Part of a small language model's weights.
Size: width 576, 7 heads of 64, MLP 2304 GELU, vocabulary 11292.
Architecture: learned positions, capped logits.
MLP neurons of a small language model. Each row is named by its layer, matrix (up: input weights; down: output weights) and neuron, and shows model dimensions 64-191. Each number is 200 + 30 x the weight over its row's rms, rounded and kept within 0 to 999.
Before each neuron's rows, "fires in" lists the words (lower case) most often at its 100 highest values on Wikipedia text that the model never trained on.

fires in: "the", "with", "of", "by", "for"
L11.up365,245,178,221,223,228,176,188,180,175,192,172,214,219,197,212,238,173,180,233,213,200,226,212,231,165,183,172,228,210,198,207,194,180,191,187,186,200,231,241,197,200,215,184,206,174,226,231,146,158,235,190,230,205,135,200,174,136,201,191,203,252,194,164,177,202,225,181,201,142,223,206,244,250,244,199,187,182,218,211,132,133,217,220,209,227,189,206,256,141,248,175,198,214,254,185,216,231,184,207,182,199,181,186,194,239,196,200,197,182,189,187,228,233,233,213,209,197,228,172,193,209,198,180,216,209,212,212,194
L11.down365,182,163,169,186,225,241,205,200,219,196,235,178,208,210,185,222,208,208,136,181,213,226,228,159,235,210,140,219,201,200,142,201,174,192,226,227,229,144,161,171,208,213,198,193,189,172,192,242,230,219,155,177,258,251,186,173,213,227,234,209,200,206,226,208,180,242,256,218,189,167,180,198,158,241,197,245,264,169,245,236,182,229,210,185,195,228,186,203,186,199,197,179,190,188,214,253,164,233,212,191,267,193,228,194,195,156,248,264,193,171,181,187,210,189,229,212,178,135,175,202,216,232,190,155,152,201,178,223

fires in: "of", "mao"
L8.up1632,210,246,170,200,215,157,188,217,176,183,230,188,190,187,220,303,172,230,227,225,221,215,181,189,220,234,176,215,176,206,213,149,205,226,190,207,227,203,233,160,173,234,235,192,237,146,205,220,282,197,137,139,216,216,232,165,195,172,208,184,216,172,219,202,211,181,293,206,244,186,212,255,180,205,223,238,229,186,200,204,223,211,161,210,144,214,227,193,178,214,209,174,127,170,220,160,223,222,188,189,232,168,219,244,91,178,244,171,156,199,226,224,204,244,240,236,180,227,205,223,253,132,195,133,218,198,195,209
L8.down1632,178,199,192,252,244,191,188,250,158,160,214,150,157,228,193,210,168,205,208,209,169,196,221,177,185,211,225,178,171,174,210,264,212,192,210,244,168,178,238,161,218,229,202,217,226,211,193,246,209,224,201,156,233,253,159,180,228,281,188,237,217,200,186,205,169,183,230,260,210,188,148,184,209,182,234,185,242,231,219,178,204,218,238,244,229,211,235,173,179,224,185,193,196,165,224,220,219,205,221,207,220,182,253,163,200,184,155,175,167,190,220,203,141,175,198,190,191,213,211,195,275,228,194,95,183,209,198,239

fires in: "is", "was", "to", "for", "or", "of"
L11.up731,254,223,194,192,182,193,194,171,210,221,208,177,192,196,198,220,221,182,213,256,205,182,202,211,217,146,184,238,171,226,194,169,166,229,192,241,166,216,196,206,225,194,324,239,208,192,186,198,197,216,154,169,197,239,214,202,253,172,211,179,206,171,256,135,174,166,219,176,198,198,225,209,214,234,206,233,156,159,190,264,178,198,206,211,173,195,148,237,217,208,151,195,186,189,225,174,181,231,153,225,209,233,232,185,227,185,164,141,231,218,242,188,202,204,193,188,200,188,236,234,166,219,235,201,214,190,195,185
L11.down731,178,227,127,157,210,216,209,164,133,177,161,248,205,198,229,181,176,217,188,249,187,241,195,184,147,176,228,195,183,223,170,138,228,225,172,220,205,156,211,213,232,172,175,171,223,165,249,154,181,255,136,264,176,197,254,164,222,226,206,209,191,183,198,163,217,212,170,167,200,250,191,184,124,187,217,240,195,263,255,202,194,223,201,199,184,174,223,176,212,168,184,218,209,145,199,197,236,240,221,158,194,176,197,203,261,206,238,235,208,156,179,220,185,285,172,185,169,223,179,223,168,139,183,183,191,230,191,252

fires in: "was", "were", "a", "is", "became", "be"
L11.up1196,157,209,152,160,203,188,207,127,185,165,199,193,182,217,170,258,183,162,238,177,230,225,174,177,202,229,243,238,165,210,156,147,189,224,192,203,149,156,200,217,182,242,227,208,190,168,222,157,147,217,220,224,181,231,188,187,214,208,249,231,251,222,187,252,184,168,232,228,275,202,124,220,265,210,188,261,186,179,244,202,236,183,205,201,228,175,178,196,248,184,175,180,181,147,171,204,192,254,193,206,216,178,267,207,177,186,200,180,207,207,206,150,243,164,194,199,257,183,194,174,173,185,184,288,227,118,200,218
L11.down1196,174,197,250,231,212,209,159,193,202,205,222,216,205,166,222,203,256,171,183,235,198,239,206,183,173,186,209,198,221,240,236,220,236,139,143,183,221,228,235,224,223,163,205,190,213,157,146,216,235,206,178,176,207,182,141,268,196,202,194,163,239,190,227,175,161,210,153,208,155,177,216,231,159,253,134,204,213,218,167,185,243,225,176,260,183,214,194,183,180,219,223,174,223,239,192,217,206,187,205,247,184,206,203,222,188,204,201,114,276,211,153,217,197,196,267,186,155,199,140,220,221,209,175,190,205,172,202,221

fires in: "in", "by", "no", "of", "set"
L11.up417,221,170,188,167,188,226,175,184,176,214,208,205,198,226,183,220,239,154,157,211,234,238,178,184,199,185,187,207,204,159,197,214,193,193,205,201,208,195,223,194,166,172,175,231,190,192,236,178,154,155,174,266,219,194,221,198,202,190,163,258,208,196,206,245,116,211,192,246,216,193,182,272,207,172,182,246,177,177,224,155,214,221,161,251,244,166,258,191,217,199,226,117,207,199,246,290,172,154,204,180,195,189,188,178,199,213,176,191,214,168,231,216,221,200,215,257,177,221,138,188,204,223,186,180,202,235,172,202
L11.down417,193,211,226,198,195,217,185,213,212,217,234,198,150,205,183,208,239,223,178,165,207,212,184,214,213,244,252,147,189,266,178,216,150,226,193,216,226,155,148,174,241,141,220,236,199,176,222,168,229,213,151,146,193,186,207,238,189,268,219,204,217,272,215,228,200,261,276,131,180,189,155,157,213,214,185,214,194,189,198,192,225,212,180,247,218,194,165,159,178,190,242,173,187,212,208,239,209,179,202,206,136,211,145,142,192,198,223,227,152,208,185,247,141,225,223,201,184,191,206,198,214,187,210,234,228,200,148,201

fires in: "on", "in", "from", "off", "going"
L8.up2164,194,230,232,208,186,252,231,202,232,179,213,228,218,193,221,219,232,210,215,229,192,212,179,240,250,184,190,223,181,279,166,214,235,290,234,160,210,242,178,189,242,206,217,173,238,207,169,227,210,194,226,197,197,170,181,267,203,227,198,202,235,167,238,270,172,196,242,240,189,214,178,235,260,222,248,164,197,223,212,224,190,195,217,191,249,180,182,224,210,198,218,218,193,180,182,203,174,210,196,192,212,231,155,194,218,132,157,244,215,228,167,221,192,195,277,209,262,200,210,173,182,161,256,244,186,190,199,229
L8.down2164,176,205,218,220,221,199,143,171,198,211,210,185,197,213,190,205,195,233,154,161,176,254,214,207,236,223,251,226,191,166,195,177,190,209,185,170,234,230,214,191,225,174,148,204,181,253,233,172,230,180,243,208,209,182,194,154,281,187,180,213,173,217,192,182,179,214,148,149,213,192,170,153,185,184,204,227,143,129,232,164,190,184,220,204,179,165,184,237,197,165,242,189,170,131,239,209,164,197,212,175,146,179,199,213,192,202,219,167,197,183,223,162,248,185,153,215,253,126,185,149,187,207,217,237,138,230,201,181

fires in: "in", "2020", "by", "2019", "a"
L8.up2090,219,192,157,225,210,211,218,195,242,199,189,217,249,196,162,262,212,199,149,209,179,161,178,147,176,167,248,253,191,145,236,199,230,196,227,184,152,181,223,181,203,154,271,150,178,199,201,208,189,188,196,192,303,212,211,228,163,175,158,173,191,238,235,191,158,222,220,207,246,193,221,240,267,147,187,175,217,193,235,190,163,165,227,223,266,159,186,192,180,167,244,186,141,173,201,192,219,178,208,204,210,199,201,180,178,210,134,198,186,164,203,167,216,213,193,219,199,203,157,167,227,216,235,225,170,217,170,178
L8.down2090,180,205,187,221,257,200,175,195,186,238,221,207,206,218,192,188,206,197,193,248,206,249,177,205,268,213,215,214,175,137,228,217,234,177,179,218,143,205,192,191,237,198,180,174,186,146,223,191,165,171,246,213,208,215,201,285,163,187,170,176,134,167,181,218,190,174,193,151,175,219,163,208,229,231,190,249,246,247,203,206,224,213,162,197,170,170,146,237,188,176,272,138,196,158,185,238,173,179,180,205,212,158,166,184,204,169,233,209,202,154,208,194,212,200,207,196,135,141,175,182,221,175,182,212,218,242,124,200

fires in: "the", "to", "in", "and", "of", "than"
L8.up627,147,253,194,194,250,196,174,202,228,233,226,208,238,239,210,262,214,206,169,215,212,227,149,234,240,175,157,190,191,216,184,225,195,165,211,171,218,213,192,192,242,191,182,221,147,209,194,203,181,162,208,215,171,222,196,222,217,178,210,231,181,247,120,187,213,185,187,207,221,177,230,264,261,207,200,206,166,233,183,183,195,207,178,297,196,212,167,246,182,169,211,124,211,208,180,199,235,243,164,230,228,225,159,172,227,196,241,197,213,214,231,167,245,215,252,213,221,167,175,251,164,208,217,210,220,223,177,165
L8.down627,177,165,176,127,181,228,227,157,181,194,187,186,210,203,255,199,191,223,189,156,166,202,165,202,163,236,264,176,185,213,207,137,160,172,214,192,231,205,212,142,179,250,195,217,212,101,185,163,269,185,214,165,192,240,182,203,241,153,233,179,164,248,166,186,258,226,169,173,217,218,206,211,208,238,183,175,154,209,199,223,248,209,206,208,194,183,149,178,240,236,150,203,213,235,195,236,167,158,287,234,174,222,203,187,187,189,252,186,191,214,215,165,213,169,211,194,198,225,226,196,139,198,193,199,179,219,184,186

fires in: "in", "of", "to"
L11.up2212,225,152,175,205,194,189,247,198,224,278,204,192,176,205,164,234,252,155,187,213,165,180,169,244,224,183,200,187,204,207,207,172,198,195,203,225,216,205,187,224,213,211,188,217,200,128,218,182,228,199,159,203,215,211,220,221,156,260,191,223,188,146,151,196,195,197,162,197,235,250,230,233,206,222,166,183,224,192,178,158,168,187,170,140,196,216,196,195,219,178,216,136,210,227,198,194,250,259,192,186,228,202,173,209,200,163,171,233,203,189,196,234,217,162,213,223,171,168,170,204,196,251,219,196,171,199,264,209
L11.down2212,219,112,159,202,242,211,228,211,203,234,205,236,178,261,188,200,186,229,176,184,226,183,214,175,179,220,194,245,204,226,236,199,197,251,179,207,217,230,180,230,201,219,225,184,217,231,210,193,174,227,178,152,200,201,169,227,221,218,209,181,189,195,154,233,137,155,217,199,198,186,203,189,195,198,214,98,279,206,237,200,197,241,222,198,223,170,177,162,146,249,161,284,180,203,257,183,212,160,172,238,172,216,189,160,217,238,225,154,183,225,215,203,182,236,192,146,216,200,236,228,226,247,182,183,255,160,189,214

fires in: "and", "was", "the", "is", "of"
L11.up1577,195,194,204,232,220,184,200,144,156,158,162,221,159,235,237,268,224,201,166,200,199,259,164,156,212,204,185,161,201,217,136,173,166,156,144,180,198,206,184,158,110,225,218,221,184,186,236,146,209,169,198,214,228,205,166,207,181,159,164,194,220,167,186,230,211,245,157,202,225,136,228,227,215,246,217,212,164,215,198,207,224,210,194,150,205,262,166,202,220,187,179,174,233,206,220,161,161,219,197,182,220,186,181,186,249,166,168,195,246,204,178,208,249,211,217,210,163,188,195,205,174,220,197,225,226,152,192,245
L11.down1577,172,229,167,184,189,218,217,237,248,188,211,206,181,212,192,148,187,222,203,208,219,190,175,187,205,183,224,150,254,224,207,203,251,189,180,236,232,247,222,189,185,231,227,223,238,160,178,227,171,216,225,179,187,266,225,221,213,161,189,212,223,202,212,238,217,188,195,241,221,221,199,242,175,224,213,185,196,229,171,209,225,145,202,199,182,206,140,158,174,167,239,191,204,277,210,280,177,179,176,225,229,179,208,187,185,227,206,168,155,181,190,220,205,202,210,187,190,239,200,248,220,180,164,247,169,165,190,189

fires in: "be", "were", "as", "was", "are"
L8.up1214,186,158,178,196,246,272,185,148,193,155,183,172,169,217,174,212,240,234,180,192,213,210,205,181,218,289,193,235,149,233,180,195,213,206,184,212,219,197,184,238,204,187,251,188,232,186,218,193,185,222,180,205,223,225,207,209,177,199,207,176,181,167,220,257,226,197,253,260,210,199,260,187,229,207,148,194,197,147,177,214,188,225,174,191,190,179,233,191,210,209,206,92,168,197,157,209,184,166,188,166,194,208,284,176,214,210,178,206,211,198,182,195,240,233,142,181,241,172,208,232,163,196,182,181,261,170,250,257
L8.down1214,229,246,188,190,211,222,174,223,202,160,256,140,208,211,182,221,219,206,223,168,212,245,190,196,183,160,203,186,137,203,193,193,211,194,210,223,234,224,243,145,160,195,198,188,203,283,222,149,176,183,157,160,153,217,197,189,193,211,180,192,186,225,180,164,225,185,222,183,196,238,219,148,164,190,167,195,184,208,246,154,133,174,206,208,204,200,165,162,213,191,245,192,260,219,198,207,204,223,194,238,189,145,180,245,145,164,194,262,290,182,207,226,174,148,173,181,212,216,240,222,133,172,252,217,175,225,208,178

fires in: "as", "in", "when"
L8.up2267,270,223,163,234,168,186,205,229,246,182,228,274,179,224,140,183,253,158,247,205,221,168,151,234,215,189,233,207,170,209,185,174,214,215,141,222,197,204,179,194,178,212,209,190,209,165,211,272,247,228,185,200,191,193,183,219,241,190,168,155,197,190,184,224,132,222,218,227,209,201,173,236,221,229,231,205,171,189,229,255,176,210,219,185,231,151,162,239,216,203,231,166,173,180,204,214,188,267,203,182,214,188,196,183,198,182,144,209,176,145,189,202,203,180,212,215,221,208,167,198,196,249,249,200,192,198,197,170
L8.down2267,195,213,181,208,182,209,210,223,225,226,217,213,244,179,177,177,132,190,129,188,215,182,182,151,214,192,250,244,163,174,213,171,198,183,176,146,223,217,215,222,259,148,128,206,168,241,225,222,177,192,200,180,189,235,171,213,180,200,214,205,234,193,163,204,238,191,224,241,224,202,177,203,248,178,232,187,204,220,219,182,181,218,209,257,229,233,233,196,165,174,197,146,191,169,221,202,210,186,206,163,193,224,179,258,195,228,200,183,225,194,245,205,243,192,210,206,236,167,233,242,174,170,193,224,180,231,236,217